config.toml
d_model = 256
n_kv_head = 4
tie_embeddings = true
lr_head = 0.00687
grad_clip = 0.5
warmup_steps = 237
decay_fraction = 0.821
doc_mask = true
MLP neurons of a small language model. Each row is named by its layer, matrix (up: input weights) and neuron, and shows model dimensions 80-207. Each number is 500 + 50 x the weight over its row's rms, rounded and kept within 0 to 999. Numbers have three digits each.
After each neuron's rows, "fires on" lists the tokens most often at its 100 highest values on Wikipedia text that the model never trained on.

L8.up514:497495550449543533479528491555465480512505555475463544501580609426503516492551454423560543603489510473540439569472549501531471463512430506589534479503466446477492445550483621487475574507412533539434460488508493507464474463503482409538488464494552501507515451502485579650429426516492530448439559543488475518428529497487573475532463452592394392485521484494587590545470508495416526422536
fires on: "a", "ie", "res", " |", "er"

L8.up531:514535554501433513431367453568509511511573492503463595501556502471546538544440508493483524472531423520504537494575659537519533459419505479490542429413479481489504552488477606512460524520519442497368450509544508494488401486603456508480498460568489411580566522479420512466466487525481502502487503560426564601517410485432582569546498421557472500483434437518530535481544443564556472483540
fires on: "ist", "ep", " st", "t", " P", " St"

L8.up313:505523546408495526560493452460466505499568442506525547440519554423483558547490540449455552378534584496502505569512600486531557481520492467488500551469493489436490467470491470535474521522613574513547436510498531541463470394478487501528509412525422506429364510519427497572503487577442495486495516501470371541463528467508521530485446457508492573480503487513444513467474463523490452517413
fires on: "n", "y", " first", "ost", " m"

L8.up513:461495494442554494439522458502514478489498560503429424427467524510467438479547490559589487504348528491491557516487568468504545504572438581503540543565520478574458568628471575614511468431474504504464526463474453492347546522551496525446614480519526495444490506462379456519400565432498589526482475506400565509457431479543521543541473476539377496381484466664448459460606486529464497477462
fires on: "3", "2", "-", " st", " p", " t"

L6.up10:447557476453531527570476379482381579487574589531497491459491484495542432485456479445437464578403525459417514481509538564444455475499464547566535479495508482482520456550501493485515621508505558442494539608541364481488574480567452519568502472515380489517430506511532470511473559491501430487533488565499445563479442573439543516445456517437462538508422475582575535470457530477514505471571
fires on: " \"", "\n\n", " |\n\n", "==\n\n", ".\n\n"

L4.up663:471469475491464613511557415540499503524523525517548525516509577530476437452515511411494460589459538552482540542536545510472568470469479505492481478522552376566493380461567543546506487512449574531465496536471436426448446420560514505535501470542537482577431541480456453649373480534547617502479478547529499426427509470552515433513445522527509478416344477501517547514541476505470541514571
fires on: " t", "ter", " cont", "to", "t", " d"

L6.up39:460519469465495584534514510552455420494443508383534398542494451507522602563526540510498521519462483555524480575471451580429555494476562446528518443451589455388478565533457459600486534518464534398566505543449451441515560473520429554574551493454422499499564430489498552591496496489471529506475518510528529540499433623540445488603495504486484572470474549530454478591552506515504494507554
fires on: " the", " of", " or", " its", ",", " and"

L8.up278:518452434419458519530414461630477542567476513503447611475493523481505594467426500502497464491572561520568482602536535514588546513421509536475519475562562469538543443475432520536441523521493557496438510487430582577495506497530520482453457537451524478527423466489492478603521478435555450335474516480512534459520433477597573517512511494615517575466523456514545462552464429492497522560478
fires on: "st", "u", "ce", "ec", "he"

L4.up601:519498516488520558458522515519495514475477487500498350555413402513493485456514466486496525463531533528543468436453434496460534506517548493542534523596465518481482524431475406513549533435546489373536508482448512500490474524566393367509573522515486489477575514485440517499567525577489513458550576527572464545629542556440410608512421479440609553510456548546478447557598559519568456415496
fires on: " |", " (", ":", " on", " in", " d"

L7.up534:453492468485476527503486551476503539470485504574426493446483523494468467514468572436537499517489436413526537525520582565467495468501609503508537530441534489577521476520517526529430479548477491341490545522367536540476504515556528428410481522549495564498482494453467497476487554515572483488451450527542491516434475587515442467543528553486588537437471589501484535473528533534483466444396
fires on: "l", "st", "ut", "m", "is", "est"

L7.up554:395520482491494522509402474426431533561516514576482472450444496505564418424493486428449523502567466508497488481459547526385417449491535594510475495533560487495476408511506489462472543445548496426566521655506498456528438400504405546516499528489457513499543461486536445453535543493614507397497497474535529515487436589495440509473537561482533500473471473577432546450437496526459505492543
fires on: "\n\n", "ow", " w", "ew", "w", " |\n\n"

L7.up906:488550598480518526581476435588476455479500492482567410409466457512495526489554431533452491408458479438611499494486494425565528472515517470424436507508516524515505465457573513545457541552512462482431508500450434412382470610533509364584564438522501503517484496536462547460442541535458484512494437494626480491519552544489476514518447597465426474534510506584541457561529447543537442446552
fires on: "-", "–", "/"

L7.up435:557546574454513540521418436472525470582524491592519529503649475411490451510415523451521523490494487499559458505535548573441473502417449510534431458551493441520550531480513536471460450460559421521401510537515412470453394489500546519501508471471474536454407513462539499584489464455518408453442409462470462483516485515542454533555533520593415519484401413489601514603513480500447529516525
fires on: "p", "b", "ran", "s", "on"

L8.up826:426432482490481499470410542613487496458556540570442535547542598548510476493520464537499471522506494531462567506496551518460553521500528376464597446514467476517394453513500590494494622484566473524448468542491424386466503508606546493455630483517440487533457564449440513481395516506495516507491537541448562498452401499580479525446537462578374508329526447532493464557476413527482525500507
fires on: "st", " t", "t", " st"

L4.up359:533561523381485558494479493628497486489566539505456470448534408534575457572502409446484481561529476444579575478584440505447395477511445424436466494509565425463501529567467466559475593496555571513485527467555460519513481534591465437545552492597518501477607458469517561491472462535457483497580546531490411463559536487521598600496424519474501527533513494546583484500497415505444481432438
fires on: " D", " F", " d", " f"

L6.up739:437476524456439501559394503437506578555515486539479573496525500546452435456475645502492461596537452505596457551519623528351548460486482510498516459448504413580503512536590521504521502574413420542549462566560449526453460430542482580402446540565487482505568446392471544538550487525549518492510485456479502519431471581559539500465462438514423513471391502513561510457547522572534518469463
fires on: " w", " m", " f", " W", "f", "p"

L7.up563:494493557468474467454505411468455542503547513459567531555493535454522531393548480442511607513454567587554481472484595488427621426438508436533618514443480552485457538509483446529476567519460531446500427466519360492453481535505471517431576449443411466474515422501436544570465439474453459539417484545568490509446533513584461579445409420540443508464485481500519448562495427552409502422475
fires on: "he", "e", "re", "o", "ail", "ee"

L4.up311:486526522417516515487556604467474579538605582493472503485536518509506397485552513457573464554466414583530415541486434509526522466490491515521576560467457370467460460538442545533517481525545514533409425492511548513469479471632521523455588403563468500552538575516489504664520454483476564463395489570529492492497514515478488500503537483551533462422423515502494514507567512526502425525528
fires on: "ue", "ate", "ation", "ie", "e", "iv"

L4.up877:446632516509492515612554513520462604434468589506464567465452476509504577549535489486570475576433592400613462540500498523575499467466444434454562539463544501427451530446435477510480517524506462444589444504473429566473472616459555496529497368589556509436425448527483500592479542423516480484526460458503490483523520480555526582452481487626458487457481495544544486568476456499486490481605
fires on: " al", "igh", " Al"

L6.up43:478557527471384541614395479427501461446453554507448477491555474552496453591481582477514506438433512542442468611608561502408459471439470564635540438440552517503543471499477491528483526508606509509478372588441492516494510543495514547580485480544504472505488503499491470525451498389582471489434451483447539518502463519501511615483449488586436447496401456493540478581468372536545551584438
fires on: "e", "es", "ul", "b", "s", "c"

L7.up511:508499486480484501457548527437457540518527533481478368471516456495556487435595639512523454479530505464459435447482585560539550437465468509509556512477411445594516523541468494466490488554523627470500451544509499589477600489465444479461459456449506505417436565581470440507497510478506514542440578569469488456364541474497537496452476436544407464530530445567542512499433503511433554485542
fires on: " bec", " |\n", " cl", "ost", " s"

L8.up176:529453494462415541533468482523508458502542499531473539456582549482404465488496603505497441598434561463489480537484604626496578474454569426563473547505550538436451440419501520577453457568508509436579547461597458506491488440434558509484493500484401567525442510540509579547441562574488489408442437533511487558454474516459378549483580513545451508502485489551552515454528469500521451604539
fires on: "en", "us", "ut", "an", "is", "ain"

L7.up1003:462497508415559559508469412435458489490464463557422532420553631504508462453503543460553455484450526442499483442508649570551478464563475478421523492457512501570545542479488501459429504558575609502523471529512466553412495489498525481419447533449408589526468567527499543523425535501480533427454497463536538487469390552476511478523542506501481535439429515471506559463540519542456441514482
fires on: "st", "n", "ed", "m", "ing", "up"

L6.up240:507509592481560488561538482460480621568548495391502458392405521505491491479551565436471452569533422493514554405423543497537539447514495485462512563464569544472538483478525506444479578448492586489472478446502528493439575572531489452503474383436382514477453512493423560504472506523432476496374454580494441594501581569486446454541526514465503572560519498474500539472506489542466417512467
fires on: "ay", "os", "im", "n"

L8.up407:529494526475492564456501511466475469438504514605553532429502590453523485500552507471439522615586557524435511433497624451519541475491571554525522468565523519554522456517431538530471594527478576563500505604470529473500465393541450478560470526460458572555454495507460454506423538539500580420452451469511427507457496502443480506414522468474500346456559412496487583509546462537510477399421
fires on: "et", "d", "ur", "ed"

L7.up429:498477527509464529518481571477509501507561479542507471389636512525603448445506513415473502558458546506538452523485524563486459464418519449515502500492513400460520519555464575495465395533499494451623483466466461476473564528520458560500547548470497476505580523525484475561547436461602627528487364517430506493457471482495431556513555613563475472484555447584555431485472521527504494425527
fires on: "oc", " b", " p", "ent", "ill"

L8.up465:495432493498434509604495489464509588586466519607488513502497509603450451552529484598520507537492508481436471508555519500383563497490599545517520489427433437481507456515574468521489490552485459478417381550520470540498500543491445555450591509624475553495468431392546515532501491466500476454499523496477557588378424677557454488468435473455501516447434495545510520433536507537466561420423
fires on: " ", "o", "b", " r", "s", "-"

L8.up92:430537469615520445553472486469460494410537481466463502441530476416578492402429477433465581505461579455437502484507483569406490525508476500474472484583452570456439521544445549554467524431559460484484484576463531479527514476546449527477548451457532529469504407600488499515411524536431526527492484486439509587437466520473514538477513568471488508499541480537487548547449489529440490442451
fires on: "and", "ing", "e", "ur", "ac", "el"

L8.up772:482575529466495482521452417567541582553513477521400446498520517473518469479443522420462470547560534513506538557527502482474490449541618496487488550422538481524506537492437513554488543465467564477497535486506475543535411503527490472538545474492455465545582509481472548575434452502478508457563504567488400445448519518603546507548360438574454537472487552525511478555552512543472414495452
fires on: " f", " F"

L8.up604:417494601472581472395562501512452505497556515570496446479530596427484466513574544570490571682545583502495521512458506556459454495471515504524502492568437452513480426476476522538484537527533536521497400499490534499515524496568496439553501466464478514438445442538536517524520496502486529432488454620567507556472412474495427502448513537522525491531504527538628537538422564518499514522486
fires on: "ass", "ort", "a", "il", "i", "l"

L8.up664:487530482462528525490419514503533592451437478441499414483467495520537555445523487516538476430399528538597503469530508510549507459453542541606508522516570457449512453555443593502467514557539478327529521581466476512495419516470494542512527493460438446406586458506416506505509509450594539455410470480541479512555537537504479546510437476434541569408398424433513393504505476546460493488500
fires on: "am", "c", "er", "y", "m", "ac"

L7.up170:437505441491514578538548428498463517513534595513523610431556460551454526528506529458511484569487569560450524460518503544524483482489436476546550524399448491439445489569465561494435494527539504493575482519456512568439471494446526539505555508477342519537532526474494591512482501530513564477461470550505410608431500484462533437453421567473505520506421503515511514538480483552453502455485
fires on: "en", "ar", "in", "al", " B", " A"

L6.up348:505514476489421491564468437560439482531511563534437523468589516536514626491445442482571530411480493545560507591623566571428454491441521454476519509390531397449415429534467513537468463452502504528506521570516458601451430547490552567396453529492543462424459530431469462558518441378536504463416488513546420483469555496508546536577527520495479473449441363484489528519468473523494476519485
fires on: "in", "b", "ro", "y", "l", "he"

L8.up194:500477463484475502528430453586431483529533472488414412503534495471524460588481492470505568449558513495518459532549634538461534453442518409502499529590518486550502494449528502511468615522541457536473558581412556459563531432451471433497511531536485505548492503538541518548505549502560523413526444499482512551520406530655568490395517488426557490452495459602521490475460534506490387497482
fires on: "st", "ed", "ern", " his", "od"

L4.up333:423559465498422458553501505517486591535520547550475531482534532513509547546459462498599616451513522455491523605551560519432445442497528537507516518458606474518496511439523522547413471491542416554511443453413587452510460557461373479517540529599538532460473500498500465462485464425587515396514533470487343500460456498445467464448387486480438436411506447611538582528468418547543466478458
fires on: "."

L8.up627:457554590541524435520466392465507481441481482457595413481462594435448576471586505509445580526479542512498508551483557563506539503493523375475539441501439513598497509404435586504474448515452461448451402615431548530478444509599441484453578440513487465454492510456489580560474469550567545549444468480528462473410426517445398453495534466500465500458499478504506402528501518565533464521505
fires on: " cl", "l", " Cl", " gr", "cl"

L6.up570:484527469435546483459413472517535467494541547559450551539477577465489490401482524443506510606453460522475494587570537536496462485427537570563642465451456521523524476518483534550529435540517478579475514481481507490488455464634507558475499531471523482547567477520481463668437452435521625488461477553526469572477559527484526525461546516518529476502382525484515506421491455524493420543432
fires on: "ric", "in", "im", "iv", "ue", "u"

L4.up482:470593510436481524552452521409477572472580534474505508429486529434564406489567585448402497476534405469503517401541438508514479495480522556538498541466538535532498412506487451444458529519526519479580544418484517545422471566484543415461482483538369520448554504530492525509490508442542569500324415558576516617580532631486539481529506484497511556488477518480539513508562473542507469454457
fires on: "im", "un", "es", "u", "os"

L6.up485:525525460445387480561515489518485550470475520494435488442475555486418556510610518425508568502439555501475472536532566596548556471491430411530562588521485386474421441532480535508456487571501521480564517526578450592518459512471486480507529438594565519553428464555497547455408549504556615505579515504467496468467485502531585529499402511512542524441405401551509479541507557542436538553584
fires on: " al", " Al", "orth"

L8.up296:421417518508437505512438520520488497509519577595428501463392545518454559373447519583509562446380589496502486413537553472416577530491497535484522523485533473471564540500559551551467535534473530469492484569513597585412514536517546538395604503511464497420525453500445480491439432507517548442490497479524452588411530507529503543392463513434456437452481412548462555445505399529508561495437
fires on: "-", "o", "y", " se", "–", "ly"

L7.up36:493447526465444483489446489451498510571594589599387530428539496543523488543484597470447455521513515410455511500562545557505447420466514503499479568449550481435527604530446463509486476455488473469565522488493459449516481511467549595442499398485429512482497468460452578633549457457608554554463436548477496563491398500490519467583488576523441520434485431485622559513518463530472522593516
fires on: "il", "ill", "l", "ent", "ar", " and"

L7.up233:525547513551556485600463485508458474603496464453487546441480556475534543538474548552518583527486484433464508576526494500446421506471474481580543487343550511493456496543495630616500493450546508575487479573459559528403461484561481459564491496519480495418506556468502458476459540444528582425427519486435379531450466482631472445479341533450501472522483476571463595513475494527543565535478
fires on: ".", "5", "s", "9"

L6.up187:485479512385559561519488543426484541573468509597586491409441369463552596541563596435407509462473488389441538463471518655547478460494501550538573483430556484560573490471495466512455544526535533453449548547507493520440461443472480469427513470437488516403528498615494460488520426597478535487387506544464452496547499552502506545527537444522468518483431442495541584536440490511507452415558
fires on: " s", "ost", " that", "ied"

L7.up941:462508452574478580411396483456519489510492493557452541512437466462486527589466591522508479626445588470518508498538537528424451471506496512582539471515540365482466515529612496518479529446478358451472504576519397469506514461494436526447535508580480552475503464482408523566508543433555470518492469566408504539503406478553484487488593497613429467461440416625463559475499456536439536447521
fires on: " w", " W"

L8.up158:388595456434447540524529455536459531425573519516434483448561549522555521451533461434538530451495454448501477584529495573493522480520583482476475495498573479497477458503480493479456438612642439424607612577446366487510482525474479513402541542515469407509547599498457478546531529466554596462522449425647463522456533570536485593585444472446507515445433486504479474550505415519492486488471
fires on: "y", "im", "m", "g", "w", "em"

L7.up914:532530456526495570469418469440515627559558499464476429368474545470526451392466384435492613484542590529480526460475551477495498485446592483547480453545540457467536471590499527590497466446514491513524516555458554583451479521575372475554501483501534456490522510485499429494506484466593559504477481505429449502546506527535468440520503548475425402461482463612473447466463560539502504521504
fires on: " B", " b", " P", " p"

L8.up841:467424540550549498435517481482451530449498503524582490522485617414528526560555493508490586509584573543455549466432563502438567484365521472620589565539483456544454513544484576544485560545485479486503410501513433485530494436554504516464534458564478551538538495483520507551477485452495499492446419552499494499458450411525431540472537449467503347479446523494483482465487524511518462433433
fires on: "ass", "all", "l", "t", " |", "ir"

L4.up594:530520479460456598447579446565477620539658507428475455519450477475457394578474500499406482557545433388543561423447562542571580464505489470448575564533540447545497514420544406463493541525493511484508513559506489490499481515512508357529473358542458532540499545469466543525473508536528493482519448528548413471498526571488576468451442401438533453549439523551527531493492575542471406551528
fires on: "nd", "and", "ast", "nt", "ff"

L7.up959:477475465439461451495468421533531544531563476526421567484504590463479489471480453478417517594561573438457586603540541533518559493439483511497565550438517492556501387515513549479447493502547549498503539523557464498475528523570511523657494512611570503487500475530450446564516498530620578487538474512477438518402423510465540428472481461469527449443439487573468591559584448536504482519521
fires on: "d", "t", "l", "h", "p", "r"

L6.up109:588452527540358449586460430534486407500523491522481417457559584484504438533471490425396609458439550526479530603530544485483481500495458424573577489534651567437508374441550567548461534492522566538428466561443458516492472531486415503489514510464485465479501445572490499449405461559494462481431532521537509460455459468521559457473456480545410447546485448514516555506470546521455476461478
fires on: "o", " he", "ol", "he", "ri", "ul"

L6.up375:468521516360488504602434474511495495521475474549443443449438400407557566502525505519508495467535492515467527467452500516470419436476526513538448594480636578498562526445525473473468523491628481414507543512521417515390435465567383441492503526516453510454560434527403583498551464435501503478530543533449448466518423558437462526550542520483515508460491417593535497505438467532527469408398
fires on: " m", " w", " M"

L6.up199:548555498478505516482461451521499551531544514483594493538428444416443528512513463466566590488525496571608476516570614532498563447431517448584530499492499444509462501542473538500452471506573449459467414572488433484518485471563512527575534351530495523452555542518457459568422454418536472480516433555561545496422511480567411475433499373468544447434467376497544519471528551527517480489527
fires on: "l", "t", "or", "ar", "ir", "er"

L8.up336:560449589432385519524443446579496479440519627472542515534499493465498463505489450520454504583447540525471420498459524484561523445464514532554625433558597398475575457466525492497495486612428563501460444534540428497478484484518449496554575458518545478430474454485497448560443539506497580442504501440582473519528519503404528514481569531473391454557450482574544556512522499535496387531489
fires on: " ch", " pro", "rom", "ro", " to"

L4.up670:458487563503550469579531475468514533526519493422400376484492476376495497466495502546521451589478495443501435493505593559523597494490545394436541537515474546506507580504469582525469492466500473488589376539520523584514469572564440460518468442527547474476594531472510478526516537498550531485491466580430505523499424504578478579453517377567513542515535513576523426451489547528540505528398
fires on: " sh", " Sh", " Cl", " cl"

L8.up570:446568469444511532478399501453462584519592645536562484481551497568546527471538547514358476538527510567474444476497444578479417449505568484497573518437470397576541520573444476500502573535448571463487501559519461496549464504575430494456502556516411463530531487511579515501402570538529490498483504529470503577505507595435510481408486522436507477500430459499541487479446594505533504500542
fires on: "==", ".\n\n", "\n\n", " |\n\n", " \""

L7.up691:405502469362548438426502444529507511481535474627461549455546539391512472439531555459508527466522616477461532558482533495439544473530546444487577499507409480492423504476461574525449496580588593462398453557524481567484571490523486517534576517475460498481495513459457497467504515540519516410533497479506416508394529528503441449454433477519505481432535523555515491504540491535462488465504
fires on: " n", "y", "re", "m", "n", " a"

L7.up808:520485575457623516582508496512464603439531532508441557384539477451500591567464546475444532555498461563538533500602489513514469496414488450558511524508536452482559523529450539532470447455573429457455501550491563471393464593457490533439427507473520470473485546537495499471537478293487429554433461552492452495531438550414515528521532522541422550471430509536569579537565527508491509529549
fires on: "b", "\"", "ug", "\n", "p"

L6.up687:499515515536439525509582472514505580475547534368501409513584541453492379430510401528491498635393545432558419481503554598494595488488572411588556447466525461493499551550415511514490473469478494503552426568567553535487475547536505432602502514548531519451490471451535438467481510455523501461525515521573503497492395457533571536487388459492401494511523489599573517529488448558450506445545
fires on: " sh", " Sh", " St"

L6.up211:463507532439526555530520505427457474471534541558386590479538550478504497459474477488497508514527471451624445500537500541504556463497524552503495580483467505455581512466440531483479593577533593542434500497482434571411478522485525471473536543501502511493533502504468609529499421508447510468400490542489509562494388542501535538437477480548427370525581561504477474525417382521485429504526
fires on: "a", "ong", "y", "ie", "ou", "os"

L8.up916:565559533450440501499501547480417548525598569527552551449474495420458465582436484505447489527519477550480515396417625544472497459401484482531570477518461463446513483502497546446491625509518450504559465589489459446465446495441485410520510483499443492546579522475508526504512493521467515488514464514516435623507423437474574466393475459540524467532478483468490540493382538494410433551492
fires on: "b", "and", "a", "if", "ast"

L6.up551:406480573357532437537479472524522505525525498539509521470451548442532504443412455514466544423535611559416565466453607537617497455513468510372542496504515491598626458414527525564452545568606631564454531474425564525508487532502598481480517534529489514511509548561483521484462510488553528451509526535474511468336426540423552478513460542467488479498469549501576465609469509527461513549483
fires on: "m", "se", "re", "n", "p", "y"

L6.up792:460514588519518487558425385539495506456438460383480389433527474441491493521490489587510450581431554412577421472518552552483486486477508445478616487557547571472461598491509522505479494508513500495497475517550515501461525553604466462544496452486489480449559476456505464569557538487505477473507468561420530516487406492578463612490568419526476433487518468588439498489417469533411525499494
fires on: " Sh", " sh"

L6.up414:498552530466541467509391417528517389466490516545440355532427536463600573490521516496534533470477453539433485495515467491457469462482564438515562534480591547519536484511543554490462500480586495451399559532449446548522474491542390550495565572494472486454502479449402535618548472547448457479532510584475362431468619590439501475508486545468470502518467465555482457474504432497495380514435
fires on: " w", " |", " c"

L6.up744:510569505487514514507493501475496498454438462589535551526621528392536478496599506415495578448487505494434486413496583583474457506435509507515500509434579450506486351479429507517474566510508518540502532540437482418478538421597428470447600497468443502528516520517506536553433518545507563530425546548426492590478512486495508531523565567462532385440536399509442513471517486510497470472585
fires on: "er", "ed", "r", "ur", "ir", "id"

L7.up2:421556433458487482430521430569496558574535474533503430507519473405504460483595539445486483473578473565444478475599561550484504454502462488564505527539433460531485463447385588476455482465517466501538598570498573481500435425514468545429540412484563531542545580611487500621441525457532573473416435536498467514460483529499593590464498505474565492482436516518472528511526517534488381578470
fires on: "p", "e", "art", "ol", "in", "u"

L8.up305:485451509494445459497413421574504557511543496525477478508459599482483489485492483430489524485472482486469542465494542613371501509513638373469580522508506463561390592545498540436498499488540451499505512581463453499476457505612426464499602527621533458435490503491490510491524535437478544556490451558506517533485395530563452542404505425507479511500538493525496452483494410560483406452491
fires on: "r", " r", " St", "st", " st", " gr"

L4.up298:495479483361504612473537547679505537498535553496446468533501544440527524489553537427466539459543482453511482536463527550584534416460495441528481576480492470522419475497502539551469536539576543526472471537449473534571453496568466538523513466507481489541555603456510492525481491463504611491448514532635511570515574454477508417495445538491532584485457482541525464597474429487426501482581
fires on: " in", " the", " In", " A", " —", " Ind"

L6.up197:436542520459479560567509446487479589602584510543562485441572583429399509544580594492446510514502525522481523572534478566515552483491446399487543472447482472516470428454564464535437574482484579480499550519513474502410488486570509429540476420532498466529488565538540526517444558547489579503477445519542429482473492486456576424449462520440437522450443544540621586490586484488528451517519
fires on: "d", " d", "und"

L8.up312:483444504480472540484512512444453540535509525590497566460533576482569420580541517428497557552568457503473478522549496543548585361520454478648482448529483488520504463596476519525481557516586510500561562568467475504485499502481534548465476480537488435515524554520435476630445464507531542439506445445505504480441493514497448499445532442511507448509407493486509524455469464524515433474433
fires on: "d", "p", "et", "es", "id", "ep"

L7.up915:528521527561556486541489432523416548425540439479467433468518555498570504544534536451491584478461558521403429536491657483567525462471532470505549463504527434498467423426497530493446539530501453461554471494450483486544450466599521535416510459506482455502445472524461501560478489562583534531499446520550401544465532453627475411474588474439476487525485461552553496440382567510400445455553
fires on: "ost", "st", "ed", "ment", "ing", "ad"

L8.up805:414507599452510447537487400481521478451602573565555547516522469468531549476548429634464511543531527480447473504503524483347582485498497516498574468512456469424457450534540545509470537493484473442400535503519471516469503458610495500493574546456564514506604403511398553464444504553465505458438505496469491468457487519508416540478503392460450455490586535525425514512476509562444497439400
fires on: "o", "iv", "pl"

L6.up480:457558449546444466552446493467521587538588539616500562485538583452560497444455505573572554467533505389511444594546473594416476521445554540528436548478488453589476517491480623558447516444568429537492509496380537605412416492511432460532540583570579547485526456542489540497464457431504522427456544422514417500442457575532518467456448528472532484479551482465507543576425486504523487418427
fires on: ".", "a", "s", "is", "as"

L7.up300:527491504377521553484451489552504541483483498478421480474516425554534529552473529477395510473438531503503403533491520532546525533490535406529492437484552475488550558483516502549482539585498541413493534554461591556468507475514498432536487495530527489464574545518458485435532469588490562428512593566532532543526577496482457461571440497539499511491493516548471524642533528527531454507602
fires on: " in", ",", " on", " and", " ag", " the"

L6.up826:535460558435520465471540356613470632466479544517515380461431534483516553512482550387511603570521565516465520476446549596489461490501392525596510503509441500587446419419478496478472542528637580519483500549531522550495535459527429443540493474516567532498426484519424478544458501431455528541455597493456509426467491564566511462500533515498470508441458506605506540490425510516433491476458
fires on: " s", " bec", " the", " its", "'s"

L8.up777:442482535530510501405486403511508579502483522583464546491505570496482496474451552475490550524505565459440606422423512524431513513393468526506537510489483417524529522572525582499473511615504465501427517475543452420513494445545502535549515479498497624509528445514444615497489336537621564445497513554462449563455388516485436546544468471487506516438529490518501487552460540551499441522411
fires on: "l", "t", "v", "b", "p", "a"

L6.up735:424592511527542468487522531486488570559545511549515441484457542508563562502513572501552507503435595488437561574563508448518495496490419468456576453462565511501461507465545516556493467449589364509423459439499461535413470590516431457553525504482513493481431489534420493512434464483547549521475541544464451461411505452492497511440347382517396540471466434579526548539506531514474437563409
fires on: ",", " ", ".", "u", " and"

L6.up864:469499552524341480660486501481487496446523555514476551541552471574537582486485449505563554479462503488482498455515472549476494451437471452621517525396629536484497548566450475506462488483524538426547460559522570534513482502472422588539506504473461524462441447451440490561417388506570497526507437466537398543475493570456535489484500520523490488477510430547596520449479407504562492582465
fires on: "he", "ore", "is", "y", "en", "le"

L7.up852:566538525464510479519533437573473558527589463555531458494401463482538512455495442538502536437472448457485501390456486509493609459507585514508492517505597527529504450572447574466496510511471553480430558558429440495450504583516414472503465438375565472477520571515399418511487557464456495500506535483597486486499654586462459438483462541429535534467473455617438495471552519486496411505490
fires on: "–", ",", "ab", "art", "-", ")"

L8.up28:379576521477425566561500537511472469501657568424449452487484544533417460470513480475473583481550568429531496532504566530503516420434470387485497440518494452432437494563518536561477528544516455378598535487574422489498479516518560461521551462618485571495499472477377594556477502570524513487582429490504485493402478489455523460458503540399446506471479508507501477496497481553462443493561
fires on: "ill", "en", "ob", "ff", "ick", "an"

L6.up811:434508585510393505603370394454442506500497518466519487442523546563464566575484537463512538483430554463466553532546512486464489468458454488532516516536605522451480467461575493538427450453491547494395408540519405491444554516485463541538435438495442485439379517510443552542483497480457447513466487523516488515459415470512508532550569521510330451548512295509540561512548443518536499561481
fires on: "ou", "ul", "o", "ow", "e", "u"